config.yaml
n_kv_head: 4
head_dim: 64
qk_norm: false
lr: 0.00955
lr_head: 0.00731
batch_tokens: 65536
MLP neurons of a small language model. Each row is named by its layer, matrix (up: input weights) and neuron, and shows model dimensions 48-175. Each number is 500 + 25 x the weight over its row's rms, rounded and kept within 0 to 999. Numbers have three digits each.
Before each neuron's rows, "fires on" lists the tokens most often at its 100 highest values on Wikipedia text that the model never trained on.

fires on: "==", " ==", " of", " the", " was"
L7.up779:503456442521490486540530502501486513520489518513481552537530554465482538484531477504473468492560516518507490509474469473526523484509465521502506448496493454467542489530514530500530528495519478509471481534480491475527467465489486486498465515469480507514518484484493472466511523502478483485509529514482487510498502528480523514525462525528509437533493505493489489546497488458498472486493

fires on: ".", " |", "t", "at", "ir"
L7.up27:498515514467564484504448472515489484505512482510453530496535552503495532501515507497509503465520524473466479473511531535485502476538542505502473512504497519523496495489470526502459520478495495531516520482504524492531505540470512533482487472491529527483494528480493522438486447507539558506497501496539525525414485473491490491541512498468501466510469509509506509573515501535499504475496

fires on: "-", " After", "ad", " had", " after", "After"
L8.up898:492505468497542470457479482487502504519506504471467513454491478492530505545490478536538529505526528492481461500499527497557535526504483497532508483492475499487508506512484485546493460496524490498474445482544525475503471504488536519490506482491484508526512495482535522521498506499506481506472500466496505482492526514494500555475549482471514480522515502504509521514529491523519485475495

fires on: "\n", "com", "mi", "le"
L6.up770:488505546488534491505513485490511539557481484488493456468573473549499477498514533513471478497505529505522491496483444508503495542480476492569493485493501513432497543477465517473489516504486469489514503487526495468475498476461530464490500521497465474495447548495488521506489504525482544493418498514477450516473513490513517531466521500507521521512531461468494517477485502511532552486516

fires on: ".", " in", " ("
L11.up254:517491533475524508457529521471522520497456508546438556457484471453525538521477482548493486537537561554505521491457536524508530501488506513503512479494479532495483491474507453486470452480521496495507538503503483514468498518450484515530462510481509487564522487500498506492517463491496451506511504495473545509466479529507505513494490497434521513502481501488492500499509529508466505503513

fires on: " ", " con", " (", " ["
L11.up720:453502504499441528465477474506511478543501479461505487505482490497502500485522479526490504504493511500513504546459497478451494526517458495518523508480504488479438465555513500501481470527522499524444526470486490492506513508493454470517531512452509472514475484493504507508539514508499513469498520525491473533530516476467467540498502515514475554505501511526484548491520522500493506501509

fires on: "9", " a", "1", "8", "in"
L12.up265:503515481504506482478514484510526485499482461499500513517497489486499492502490485520529446513515504503510496515492498555507506500520460447508487500505498443574497479544516562448531458498487498535499498510455497505490513499489448518476514508495525535516491523511494522500506522527519485507507473490499502480506459467552493464479504484512463520498491510498462508513491517536514466512489

fires on: "1", "2", "0", "6", "-", "5"
L9.up180:473494465486468481505475455518513483500519516483499518496500492501499506495488522523551454550523465544487528492527482509441534480491507502513489498494507549475491510524492506547490508480486491497497503500507472489508518470519484445539490463532495530553502524529511502496505497477472450543498498512483472516557507512497512527534519497501529525481490487540489526476421487533533520498532

fires on: " re", "-", "5", "pe", "6"
L8.up564:450502496419484508512500487532558487488493535481461471488474498504502517486469511528504483543494494504518511549508509509490510473524512530494513526524523530455546489526508531504508524520473512484522522455492487483514527458501497538449525500493503490514492537532504501496467466535453501500457516496482491543474504530484464507540531493517499499486469474508480541556547476534554506479569

fires on: "s", "r", " his", " her", " as", " \""
L6.up546:471502518513504471491548505503487501481500546519498560519484510514487480461534508509478500496505499504470460494486452546522550492543521484501491480483482524495468494495499493550536487506486461527494536559498461499495510504513501529549440500547487494495557499517466459520511500517500480526478487501486496486514493532485469516463514466484542496509546547516530491523503483493494563499490

fires on: ",", "ola", "com", " United", " →"
L7.up476:527505496491520477527476528495498488519520459507555499511512510441513475488479511464482521487468497490496468482478478506497494458513423461528513497501498463509490528471548498501494502479499496523513505534511479487537484494490497495533476511498451505520482533508497545482538463520520458503482476474532469470524472494526504522521483498478539526507508486463508473524492495505550484491491

fires on: " (", " ", ",", "i", "li"
L8.up482:464530505482480493513506518469528511482489476528464486495535497472501494499510535480477488503552494518526526523487511502520501499493521547484500473523475501524484503488465506549505531505544487503488540520458536507465529481491432473513512506485488519563527511499478504518468472494481505502488525519482515497481491514485539501500496494477481479515487507503523486520533458535482505543460

fires on: " from", " |", "2", " in", ":", " "
L11.up927:528472515482531479477464472489454504518470438491518476512511495464522531466495489487538483479472516500515524543537514515504490487478517485498523478500523470519491483522467503557478503470516478534503518501525521537488519492516508487494512529504504485489513522483488507498491450513460472480488534510520487477524526557486535495532469506481528490591485499482455489527491518491555491500521

fires on: "s", ")", " (", "re", "'", " de"
L8.up484:465530500482504522511500502430492535498520522470457470524510490513470502470508474458536498475520487520480511561534507531506506517501538511462530486475505458523487521456495502533507529515477463552492529459492473479494467544510498482523487506497460466530506560512494516499504471539457519545479495457537516509537491527469488464491456521478465480527506481478513485519512508516441509499488

fires on: ".", "ed", "or", "op", "up", ","
L4.up466:477478517532519523544495518520514516507484532487494498502496501483488518517468516508539556519538485548492495483489526553505479482504534530505501447490488523557467480503537522490511488511504512459458511486532513485484490501474509497498519481515511505521524486516519499535508489516461552490487506546531489454540493482534481479528472483504477504448515470459501485516516520476486464526504

fires on: ":", " by", " for", " from", " SCO"
L2.up778:512499486450513500551479502488470529500508489490481482488536478533533465500487458492495545507482483456492525493509489461479494502494508472494482493497514520489519513449483521482502514505506446549506540510497461505458504490454518524494493514499478544481534501459510522526536520490478505529543516460537516517498482527497526483443517489529511518526499526516513503501512478494522505510513

fires on: " an", " or", ",", "lan"
L9.up283:484491485533509511501521467515518483498453462509477505508530523515497512504485485508499489490511475483505450484480511459444526497522476515525502496510516548477483478534566499473496498498501461486532502528444459499487486504514489498479522496493515500509516488488463553466522526475447490517501492512532523499557512474533534476476533520517486479496532478484510524500529490497498478482522

fires on: "s", " students", "t", " committee"
L7.up912:505483483486464473512521504527507490469497501484514452474484490482478461495522469476479555493500529449481488530520503514553501537481484460522505517513497477523511483478552458492547510508494522542486484486517517480546523494474522471548505498518550491508502525491512494552533507557485471493464497451489533480507533467506457537536474485486497508508489533531518477505500462527508532481511

fires on: "ions", " called", "men", "year", " seek", "me"
L2.up967:468543505498525447493503481491533481506543519506501500543503503505508505541504473511513495527492524447508478541510537502484484549474471486512479492496493444513465564462525486500517517512491524488522475502501501455515513474532527509496535483494501481483505508472515529499487467501499484505495497530466498488483463480539457540503436526476455483421526514516513498481517480514546503554493

fires on: ",", ":", " to"
L8.up79:501480476519487447477524505501446479513499491517496454498540504490487529518496462497503541457459462492484485489523481519498499500499488570517540490483492506529460517556492458504507510524530539471493490495461509543516593501488508489496488500470489457456478528524441518499494504527536510518486542519507491472477463474547471487504513492529478518507474513508498431510501466490481516488501

fires on: " and", "'", "s", "’", ","
L9.up747:451551449503469499473518541500501503514500521499465531513576552478502499483539513506542536489535477510505484505494483455467533472496479518531497505525515513485496492511512505487509505479488450497525502505473477511500560507510481519533494474533515492518510508491488543470504538506490489523504485507492484431494511487465474496476494509470502475486508543501498445543509480517479498544496

fires on: "son", "gon", "hold", "org", "ok", " win"
L2.up650:483503500475517506484538525522501500516511572537516477542499482509491485497438511539484535469504491490503517463512463504472512470469524514571513538493536512526481497483510523461522455490495503527477502485448447483506536517521506484488518491522489470482532520474465501527490427500501489502505486539499481536494510495448531486492448493507500519467496506483490477495503554481459516473484

fires on: "s", " ", "1", " (", "e"
L9.up277:502517499494476520504497511489525507482509483521497474486527506485525520444467484510540535501508476477524530475520528509517484488527489473488471478506481477505470517451520443542543504508494444512525542444514483460531512539482497523506515513526490468488506528496461503480521502508471509522509504479473494470475518465509469526492463519513488478526506457508510521458488497493484477521498

fires on: "==", " in", " (", " ==", ":", "d"
L9.up451:511484481455498498459499506494522514535490532484482495531480506489497472461508507497497508486509525532522503476479509519489521508506508494472497502467517477499517446506483494527495472474534432533519483511569505529527487491501469553473477555494517508518529533486474507526482508494509473480498512507478524485520482542534525493480499503484443497491530489502482546496520489452524488561470

fires on: ".", ",", "8", " |", "9", " of"
L6.up432:543485486532523478527516514469513502549496490519510540535506533483507499490448525522558517449494476540482454483479453526483489563528520514516530493476511516486543540509546471534519517485525526516513483488458513477471513471515489508486555488505475528478505515500464536516469515516508489516503537500476484465508479500529468508481508511520463468480543510464449485496473527447495538458497

fires on: "-", "–", "4", "r", "lic", ","
L6.up291:498528494488473513477499498490469507539492477498533528531528511538527431456528480480505476470509488510469542470516464474499504542479546453454533491550473519519467521498500477527517518500496523497475522478496483508497527518499539544509507485490490483511486504525486500458515510492513504461526536525459468500499483501439490540536542468503481482581518491536522506505479523522473475549492

fires on: " (", " ", ",", ".", " from"
L9.up67:491513516526497484479496520546525507531512527459465542512548481479500516489462461539515508553499485473506485491546496482482488517499473470528488507491553499484483518524527484485500498510524483568494524552502482475492509535482451515508520497458540441542509513493495551519487505517451540530509473505530511542524520492441517471499513469462526508520465476511503525477522512519487501508445

fires on: "s", "t", "d", "il"
L7.up87:471493506494478514473498490493491514478472505542492482490487486530463514468522446527505529459496520480486509510516556513490533542495530457507524506484492539505520462503534497506517480501503506551450510448474505467497505508498471499491522510479545512487462504492480534480517557495484488497481491513497529495478528473514452492512499427473523484493487488450530530522529524560511496511540

fires on: "==", "===", " ", " ==", "R", "s"
L12.up561:491498477482506516456524473483488498511496521521541476488496500536508541541501480513492461485498487537505527497468426497515492531489527542480473527496481429472534464502536516498553460545484518517457474502490523474504478524522476509505513505485490542509517451470506509505491505528505518512461461510501503524508469498484502516474465534529472473524507535490495498521483496513472492521498

fires on: "th", " for", "le", " of", "com", "Annual"
L7.up695:498483496505524487551501490505521587499488470533485502503512468513510483502462510486483481545541511520515502470498469508481498503514469497510533505517496464519506532468473526515490576514487517479518525552496547498486504493465486518498504498468444464512468495494502496530509509519481488509458486492502497465504485516513480516516530507544483512482483512452513485516528489558498496498489

fires on: "s", ",", "t", "uc", "'"
L6.up55:529469488498469510484512489531530534496492518489452471449489492477519527503499471504538474525565495509539475499489505512514479505506523496496532480470505453530466511508490485548534506520503445545510520479491447509527457527514540537491441522523473500515458511512474451483479497499509490522490514496529483486535488549455516523519487523527533484487485500496496490501487496524506530453494

fires on: " ==", "==", "for", " ===", "==="
L6.up586:477467500507509467503524500494510533495477506509533521505489523491512479519479513498446475497492508544489526508473505485507550500520439518473493496507515469495540489556492457508515510492466536511562536473433466460509485490507492498484521517502513501452498481450480488530458448492530476504496485485500527556505521461536524528532509519467489495481500536509481505463509460540498497493499

fires on: " ", "2", "-", "4", "3", " the"
L12.up368:507485523514485501524517484519451488488478492508522511496490498516533503507486469505501459440464470538479499478492514472490520506532475515522497506502499437493482514467474494504498519499475481502481496504513489505472494476473489502480508477527511529470460493475474480480514479468526562519471443458526512457483496490510536485512508500517474449557507516496500504537496478517456558494509

fires on: " c", " comp", " C", " De"
L12.up627:504494506537470465493498507503514483487497447523497492460499538522516499513503479475496478480486531508558502579466528492491513541504476517489476472528490492492453495536459526531493507498526522502528526501485518502523491461495531503557487472483501486497481510484510534495442477500501503493495418513513471485506486543522526537485482499494539466536516518536500511517511470548504513472502

fires on: " \"", "/", "]", "em", " as"
L4.up759:460496511481501484527501547522515513541505485513469522520487520535472490482529476502468440495530529532493498508510477491486490520498514513506500473456474493472480541477450561533559492485488521483501502509511484524497507445513505524535520493509452476513517475535464495538508499506532499510492508479549508482553459494474485519468506496497518538482513472520508483508534480509505486490507

fires on: "'", " other", "tan", " Command", "source", " votes"
L2.up398:482536518460509523511494454494498517510517481481501492430488527516496535475486447532505448516507519504483491489483472510495477485484449520523479486502531419514503541545499496537477512497506520498488483531477507498488511489466495459489526535528524503476525451482497483532522540499515451509491533530491562491515493453515492478499487536518520504499542496586511490470507495491481518505492

fires on: "s", "sum", "th", "″", "'", "pp"
L4.up851:505482497475512490515470532536454471474447486491527475473499488530537466474490482486490489433527504515545534508497493465493501513510511485490438510535458478515505517505485513501453492523504500511499504461505504450506497526543464518504508450469460528489513537521478509520458517508458522500523541491523456486489509520468533519464474518500507463490479488494509523465533516486490485515519

fires on: "ga", "co", "m", "ent"
L4.up762:483469506467480482544523508542475537492511471520483504520532461477503508509471467511498479459492511519495523504469478525468452503487489472451518500524466513513484487485481491492521483506455510528496511508485522468497520459481521522464507491505515479511483486444466472522546524539524543467541533507509497533506489480479493498482475470507485454550504502491521514500568486529508496507470

fires on: " ", " and", "-", " as", " or", "d"
L9.up724:525511529502522520492509519458517489448481523496505439486521504509542481494508508519467447545475522518485519504489516545530517494497482518462487490517462492515502505522503495518496500466474475490477532582492510487501477503478564541526529484500496493568486499462526480504499560504480502520511505490533483491500455473489484495541521483510495515484527529525453478459563477507517541505483

fires on: "0", ":", " ", " by", "s"
L9.up242:521506516474503479535527498524521471452484536492481457479544464538497546509474550493520482509505492471510539486501519498515542509511457478462512527519527456515500526477455551563517516538522496513492537474480508533507524494525505518484497514488502524483510522488488545506513506477472514497509497521494451483515528483517472526523508478543479503504517504519525522453503512521475481519482

fires on: "b", "d", " goals", " b", "l"
L12.up1015:515502468514523535530478490508481504543514533532497501513458480503549519465510496524496476488517501502489447507523490526473501517528514516524467450535500548485506479517501509497484527504535518480521468486506492505488509485459544502476541454489504505489517491494497509502478531477525467525495473495535509499522502490517463500442486474457494491451461525532491537461482481531472527481498

fires on: " |", " ", "s", "\n"
L7.up88:484490494486502504443535486511560452543510516478470488487471467463520532549477518502518541482514495479518460511516478452465472503473484503555525562514517438475555484457495540504518525510458494469549504501526442513507450511457513508478529488488492542492483515501484519469521516464458477461508449492516486496480491522473492481493491471522464499524475502497498487490536480504498515470516

fires on: "),", ",", "\","
L2.up121:485542506526510532494510587509493521488496483483447504484534525483500496488493514501528506468500479499473509458495543532472487518544527534480466480523465476483490496546530527505517552508517490471451515527554551524497478510517483507521516486526496469511503503510483486513478514474481497549499495487514488489484478465427490498506458465460458526513515538504513496526518516497561494495482

fires on: ")", "our", " cm", "]", "ler"
L2.up112:505518478495494494488465524499528492440483546506501510530473466480465485492537500555491532523502509496501499522486476495491480498517534498496484499442562513510519525517512492474501498476552525539469507501509453553524518463444468523485507504488519525512492489470457503510497486465530526493494522514484497506447512529432478530510494460486518478490507524501488499474490462527485513521491

fires on: "==", "===", "\n", " ==", "2"
L8.up3:499456448526498483480511515520524506543486483470475478454514541489498504508469470520505461558502494526516560502504520426516530457483466458515497475482484530492521492501473501489479506508482510501541494513521516546516473474470515523504496498529506518498521514529520541501478533513452508456519545449476486527524502500453539508467479486531497455493475483474498479492473538483524444510541

fires on: "s", "al", "d", "ry"
L4.up593:470509473457515506510524500499482499508483479547516484523494488475488491480498472510532482522487465499479522489490489508487514525499472548476512495541492502499527553500509451517510513518454573448555544509507517495475495509504536537503493506509473500558502529516486502480468504490467473514458469503498528504512455478513528524467486451465477523511505533524467448468469523457494483506486

fires on: " |", ".", " and", ":"
L11.up546:511496459488457481490524511509505525498535501486499510471513493517501503492481500479489543553487467550496481516512490478487465489471546499517503454487492497512511473518493474535490501529508515495510474500530455479468512516474496451496493526522523477543479473508473499500504473505494550549518525520490481495546464524501479504511477476538534510475516510509448441494546571518497488463472

fires on: " ", "–"
L8.up971:536493514455485511494489533513506479498462534460516504524490496459513527533491558492517465480520512489494468490480511513526452495522496571495501498465475494490480524495476537501522468528464524464495503453494518515510530497499517465473535502446502495558473447530531530548426475496470480472524584489529470501517498493489501495467505473498502502494517466532506549521505495477503482497460

fires on: ".", " (", "4", " ", "3"
L12.up942:541470517492522489481485512439518477484482525463521515549530505542494466517461508489505535492497548532496539500463487501481572441471486479506480494523503498449518500524507466507490531474484494506497506476511491522502474459490495502501464527533477492470515500536511515466537536495479475561486463519467551472497497512534493508500482494487475524495530523519521496473499476484453475471440

fires on: "s", "-", "'", "m", "vi"
L8.up539:471543487490526512494524502539488476494488491512526501504468535486508488503489501496501486515510448508490535476470539500489516464514521519510482504530489512485479489502468514511490478504471502514523466530452457474533507502540472490505529489462490501503506531523539518482490529524521524565530497503520517461533501497480521542486478538532502505505484458521478475463490498469530498482474

fires on: " |", " –"
L2.up733:474471485517513498510504465487497502499546473473515531520463531424505513491519486508472517513490525540510478500488522520504468452522518500499523514518494483510534498520486516483497522479507514533465535486506533486533476497474527498494523504505506473498538459489521524484499458504529513536568504509536496538509487537476478493502472487504498507474447483529476487530500495490521533477475

fires on: ",", ":", " ", " of", " in"
L7.up712:523456496534525494494474484493494479493495524487498481548499442472477511500512531499507498458498514527515542468494510527552512514495449468487528500461509531509492487519501534498451526482533456514495485487533474459528456498510492499506480480441511516494494512468492497520427529535445487504491495450505488499513499530476519491471459514440433472468469469473506518503487506537524489509508

fires on: "e", "lic", "id", "a", "ia", "ion"
L4.up343:552502536529511503480507456466504513483500505492521517511453487498512509532508512537517512433499541492487520532514523502458513537517483473458514536523478511503507479503488513488473512463503487464536503493469519519522493443546542475507479496535497491522503520496449492475509493542483518441516540484514523531510545515509509456522468556487494492496492487476507502472479523512478457508488

fires on: "pot", "it", "ity", "fri", "ave", "ata"
L2.up317:521513514498446494502490468506507462506519501542500468515501558519505486489501511561473464479518504494502490511502495493503470488459553542529527491516472478491460505510478563524499487525505428528517486553492486478511529471470503485522481516513486460524502478541510507490469502479522505484494454500471490547473594484472510492502484476471488506493532528513509496485488524513483469467496

fires on: " and", ",", " &", "-", "2", " "
L7.up409:490508538508522505530478439502531462516511463482460493473548490503542510499515485512489520521551498527552504516524494515478505477499453528523516510527505542519505542561510484506489480459503502537485485515512441469511540506487470488506498507533473504526460494494474497509517491504514510527504538488469498482528501477502458518533491518511508457473514462506500520532482531562490469511472

fires on: " and", " as", "w", " &"
L6.up531:531512549537509471507547462444487505449497494513463480514530504534500515465477509508487492497519485513531481507507548502520509528535488489513468485480500532533484509520497510523509530463541473459459512501521507475549524523469538501499557536521511495508536466443507442508448473540494475547476541486525447480525473518506529502487510457443477511516474498465504511491491512487475518506477

fires on: " ", "i", " |", " (", "s", "a"
L7.up21:469466487485484547493508490475507487485505516503494525501557531532495534519474505497534506505508524481518472501550493531518478498507488500488516511550455474501499501486526479559501537470506533529512516475511513483496496507503527492498470444454480515464488511510481483450547471568523494484523489505508471504488522538530517534516481487499486442543473504442503498493485501483463449494463

fires on: ",", "),", " |"
L6.up653:490515469521505524488537454506500524476507479497493498528480475482485472513516522501512516559479542520554530510514459444522484491501493499510521513480521500534528468526509502497461528434471515517501503477453487508508472480422493490496507514491470477521500483509469483491504455480479486487543489541509507560505484528455516523471513495537567525471458516532468517482507470513542545509505

fires on: " ", "2", "3", " dis", "0"
L11.up138:464518499492502500534506459517507480502501476464481535475490488507535514497481463454530478514502506494507484492484534479467517460520505464502489545491510482479499492488494530514546515535494517538514530482492468514513513500503463505494476488470540495569485546493502475477492488489525510497493487491548524465520490487527502512473511436538457499543505520514510511505477498512448523544501

fires on: ")", "pha", "aged", "i", " (", "ien"
L4.up376:495511487471468508528509492494516509471484463545469458504520474507459487466495478474481489520504498507497505513507535458553515483507512557502517486477471503502479518542525479531497545521535525471467507498497520481498519522478491520538467496515521507475553465494508504505499494481488536512445458540510472540487543569461521480477505503486532470522509555501528519479496492498475530498511

fires on: " |", " and", ",", "ly", " ("
L7.up102:498496517508486480496523499516485523507544489506498532508535437479481522499488485508491532512494465506477459547504478463503486520497510518505493457455457485457541479554510508546477493532475528492514543475518518521493480492474495480489545520536554497491526516557481539513550543496479553506544521503466502483523504478543502508503499501514473520499489495495468505476520508509506493488522

fires on: " of", "ic", "it", "H", "ip", "fri"
L4.up590:501536495551529502480498464485513476530507488534500515473487502504484496486517536555505473503478489487514469479475539499502503510538476495505488483510494471522530518472519509556510507503540467496523511539535475492545514501471517506538486517504493482544512501475479486445520479517522499525495474515480458479544526525494533525500452481526524511500496528519501501487465556476539492478511

fires on: "==", " ==", "==="
L9.up450:484475515493482524514504485550456511487534503435524490504478524530492517523488465510466494489519539499522493475469503506492542542500479504479500499501497513461523519497510462481552491502470475561531447475495508473501486522504514501491427536479508512479511506498499491472534453535547493514495475494510537516521480464483515492513475484507506470508496512514463514457487500525491464536493

fires on: ":", " of", " |", " for", " to", " ("
L8.up996:499496481482525521521468536541475521471517471493478481507545491460498483503496536496527495480497489501504517536467529500507490464466500486485465540455477488509488459488479548503461508446497513490494508502564453532534469491485499496499521482527488543491493496490542508493558479525503501520560522493509529483534501519498508494476495486486497468497489514493479504504475486475486485534537

fires on: "s", "ion", "e", "ed", "ic", "c"
L4.up152:479543496497514508481520511487538532506550515530464532507507496492510502480506561498458490484525542508500468507536500489473555556493517484470488498505524468488526508485520443505474488524494493507545483511485520476563541476478567495521475520473491482513538528462540547489495494494523522475502483506526526503516545490488491462503486485509456485491470498489480516501505525498450515501445

fires on: "9", " con", " ex", "0", " $", " for"
L9.up56:509484497517493451494486482530484537514501497473505457464486500521489461499514452492562467461515508494475520506530501468455538536509487483474528512500509517490502502495503513477525498499507482482532526515460473528435517508503465508518508463543480519507516492533493520496509509493490551492520479510533473453482497511505450440506492509501493563510558462545533497489481477491503526543447

fires on: " |", ",", ";"
L7.up574:479485510498508520494508461550496456474542492506502481533469476435502514486490513451498539530515547474497485519493443485509488495515515494491522514503528476515521512514500476451506512423531552514501521472472466501521517501484485523485526518506485518518514494460509495505515484447495469503516512544535514450549475552519495487488493509526515534495502466476513489494515522485502500503541

fires on: ",", " ", "un"
L9.up899:571511493498505513496462506492460461507494524498525535545504527500517468480523521498521502482493532515509486526500494499466461547473516489469467555473470501504510492497504542506523465475491530471514515463521478467513570506505530526548489461491469482491475478522478540490494488508475514469555511527493520518488483478489514427489472510510514439506501472536504481494450502517472492511477

fires on: "s", "0", " a", "d", "th"
L9.up971:543531486514514487518467497516503491491488501545456493497513519499535481514458485514503478498523474486527495518495520527472534481524469524447503502528537508482488460481511461489497461465495539521517530500457492509475476503480504501491473544477500470515523519506484498492524502501546441543476478537531489509509495496514513502520510476468478468452532492517511478462480492494473490509468

fires on: "==", " of", ".", "\"", " who"
L4.up815:498470533517514495524505458481491504511476532500501553496475489534515545482529512521522490498533532506472471500471471493507486541490516467510517510484510495432537503504493471488511511447520513503516474479503514432482466462527532538449486483540490562473498500513549464494483488515483498514506492501506492534524481484550529506524529488499470463503499487572481499508555509463430495453498

fires on: "te", "e", "o", "y", "an", "ent"
L4.up658:514525502513517468480503504498519511473493488469502502524512532537480463509447515471505498498464488463531528452503498500472523478518466538510499532542504479506528492498526509532510467519440522464525520522536512504495492534477497489474503453485492520503503475557472479476485500488485471458489496543459482535464556512508482495530490511525505473523487465522481485453502515521503507499555

fires on: " of", " in", " from", " ", "born", " ("
L9.up801:537524506548506557501483460526451485509492504494522535492521464488520523480516532484550503502438513522518455482513520542495497499456504529497490511470497488498482480509516480551520484438564512506481516539507486528487484503478499526533519494453484489515463514472495520528515500504470501460475496498542492465497495468475522425514477472465489481540512497493473507490551512517571460491543

fires on: "st", "ga", "ly", "int", "ting", "pa"
L4.up698:481492513449530545524524516477513503448493486440478506463512532466481527449488492501534470512507465497510485536496502505504483500543516502491484514523493508450534483488519490509504483459482510491513511488484518498509485544492495472463520492506506498508516464492457531525509480548548488464506540521471473448522524475481507547491481487531492494448507488474490489490495496539475491466549

fires on: " (", "\n", ":", ".", " |"
L9.up479:515485523540504489463499513479579521505457474515526522504507535510537552539483480502461509530533498532489550490463505482503514434494507513552441485559524474508507507475540518513523483446510478493494501543534491487538500475431490490531490494508539496496487512520496526504504449531505525568476533508527515487516477516496506505515491486476485491478502479528522504497509471505468488525502

fires on: " after", "-", " until", "1", "ac", " early"
L6.up928:492460478481516486482432475505469535507511494543511488452513500467524522523531499508514507481463469488492537555496529459518524499556483498489516445474499475514511502507485506531495493467508501520522460457537520482496517490520473512481489478513500518523485487498550513522451518512523462498458501516493503502515510523475497511541486502500488473500488515507482514533513561462490462465500

fires on: " ", "\n", " (", ")"
L12.up570:529427464498511499487506487469553505495509499502492444541499516502563519516512527504505472511551547520513472470476477501508467492526521540525470511495474488446506491477494561475524514509475518514508548526535488475506481514503493501480463483504524516510490494489495495497479511489446531501522472504529481499500451538498524530491468502487462489489474474504483573520505490493522498508461

fires on: "\n", " |", "0", "1", " ("
L9.up203:504506484475490524464457486499530493494436484504505497525496538528473528509483483536504477503528501516504543529524559489510466463498522494522494537526532473490516486505503502523497547506495503469519471501496509463506502509449490481555507493494513570482465495552493540484466463495496539523511505496498443483457527503465487516507515540487480497508506540512485504475510467506444515534499

fires on: " the", "graph", "ants", " rate", "),", "ches"
L2.up441:516492512541450513477521512501528444517543535520487476486486492477492503492517507493501471510499496526502463489496509507492474501535485488469501476474508451525471476539530496535508560529500462504521507490534550520516479533538459504530548475516512491499530530524487472438428509517487488515491488465471525489499518487543476492532472476473521529490492547490468517557493515527459482456545

fires on: " his", " her", " their", "-", " His", "s"
L12.up279:539525512471480516507527463495479481525502510482492543519493518471489495476512480529502496522512483476460467529538480506470494475517517488490493474518513514464490488539483537509550502472468512508514513481510499437520521517498501508490484484535488448484486502474522449530559491447482515520556514516484511498532529497512487534499482516502525535490509527503472494509520525510476526472502

fires on: ",", " include"
L2.up395:484483482502549533490513514467493546520504490531527480483512519489499518499499498500476517471459508528506509475505506519496506485481495498489478480546483472497485478479544509524536509522482449492513512562549511493533491505483497498528479469471519488535493522526488504504487506491488487482511522502508525500461476460447444523508478502488452516470506501500478517510533535490528546488484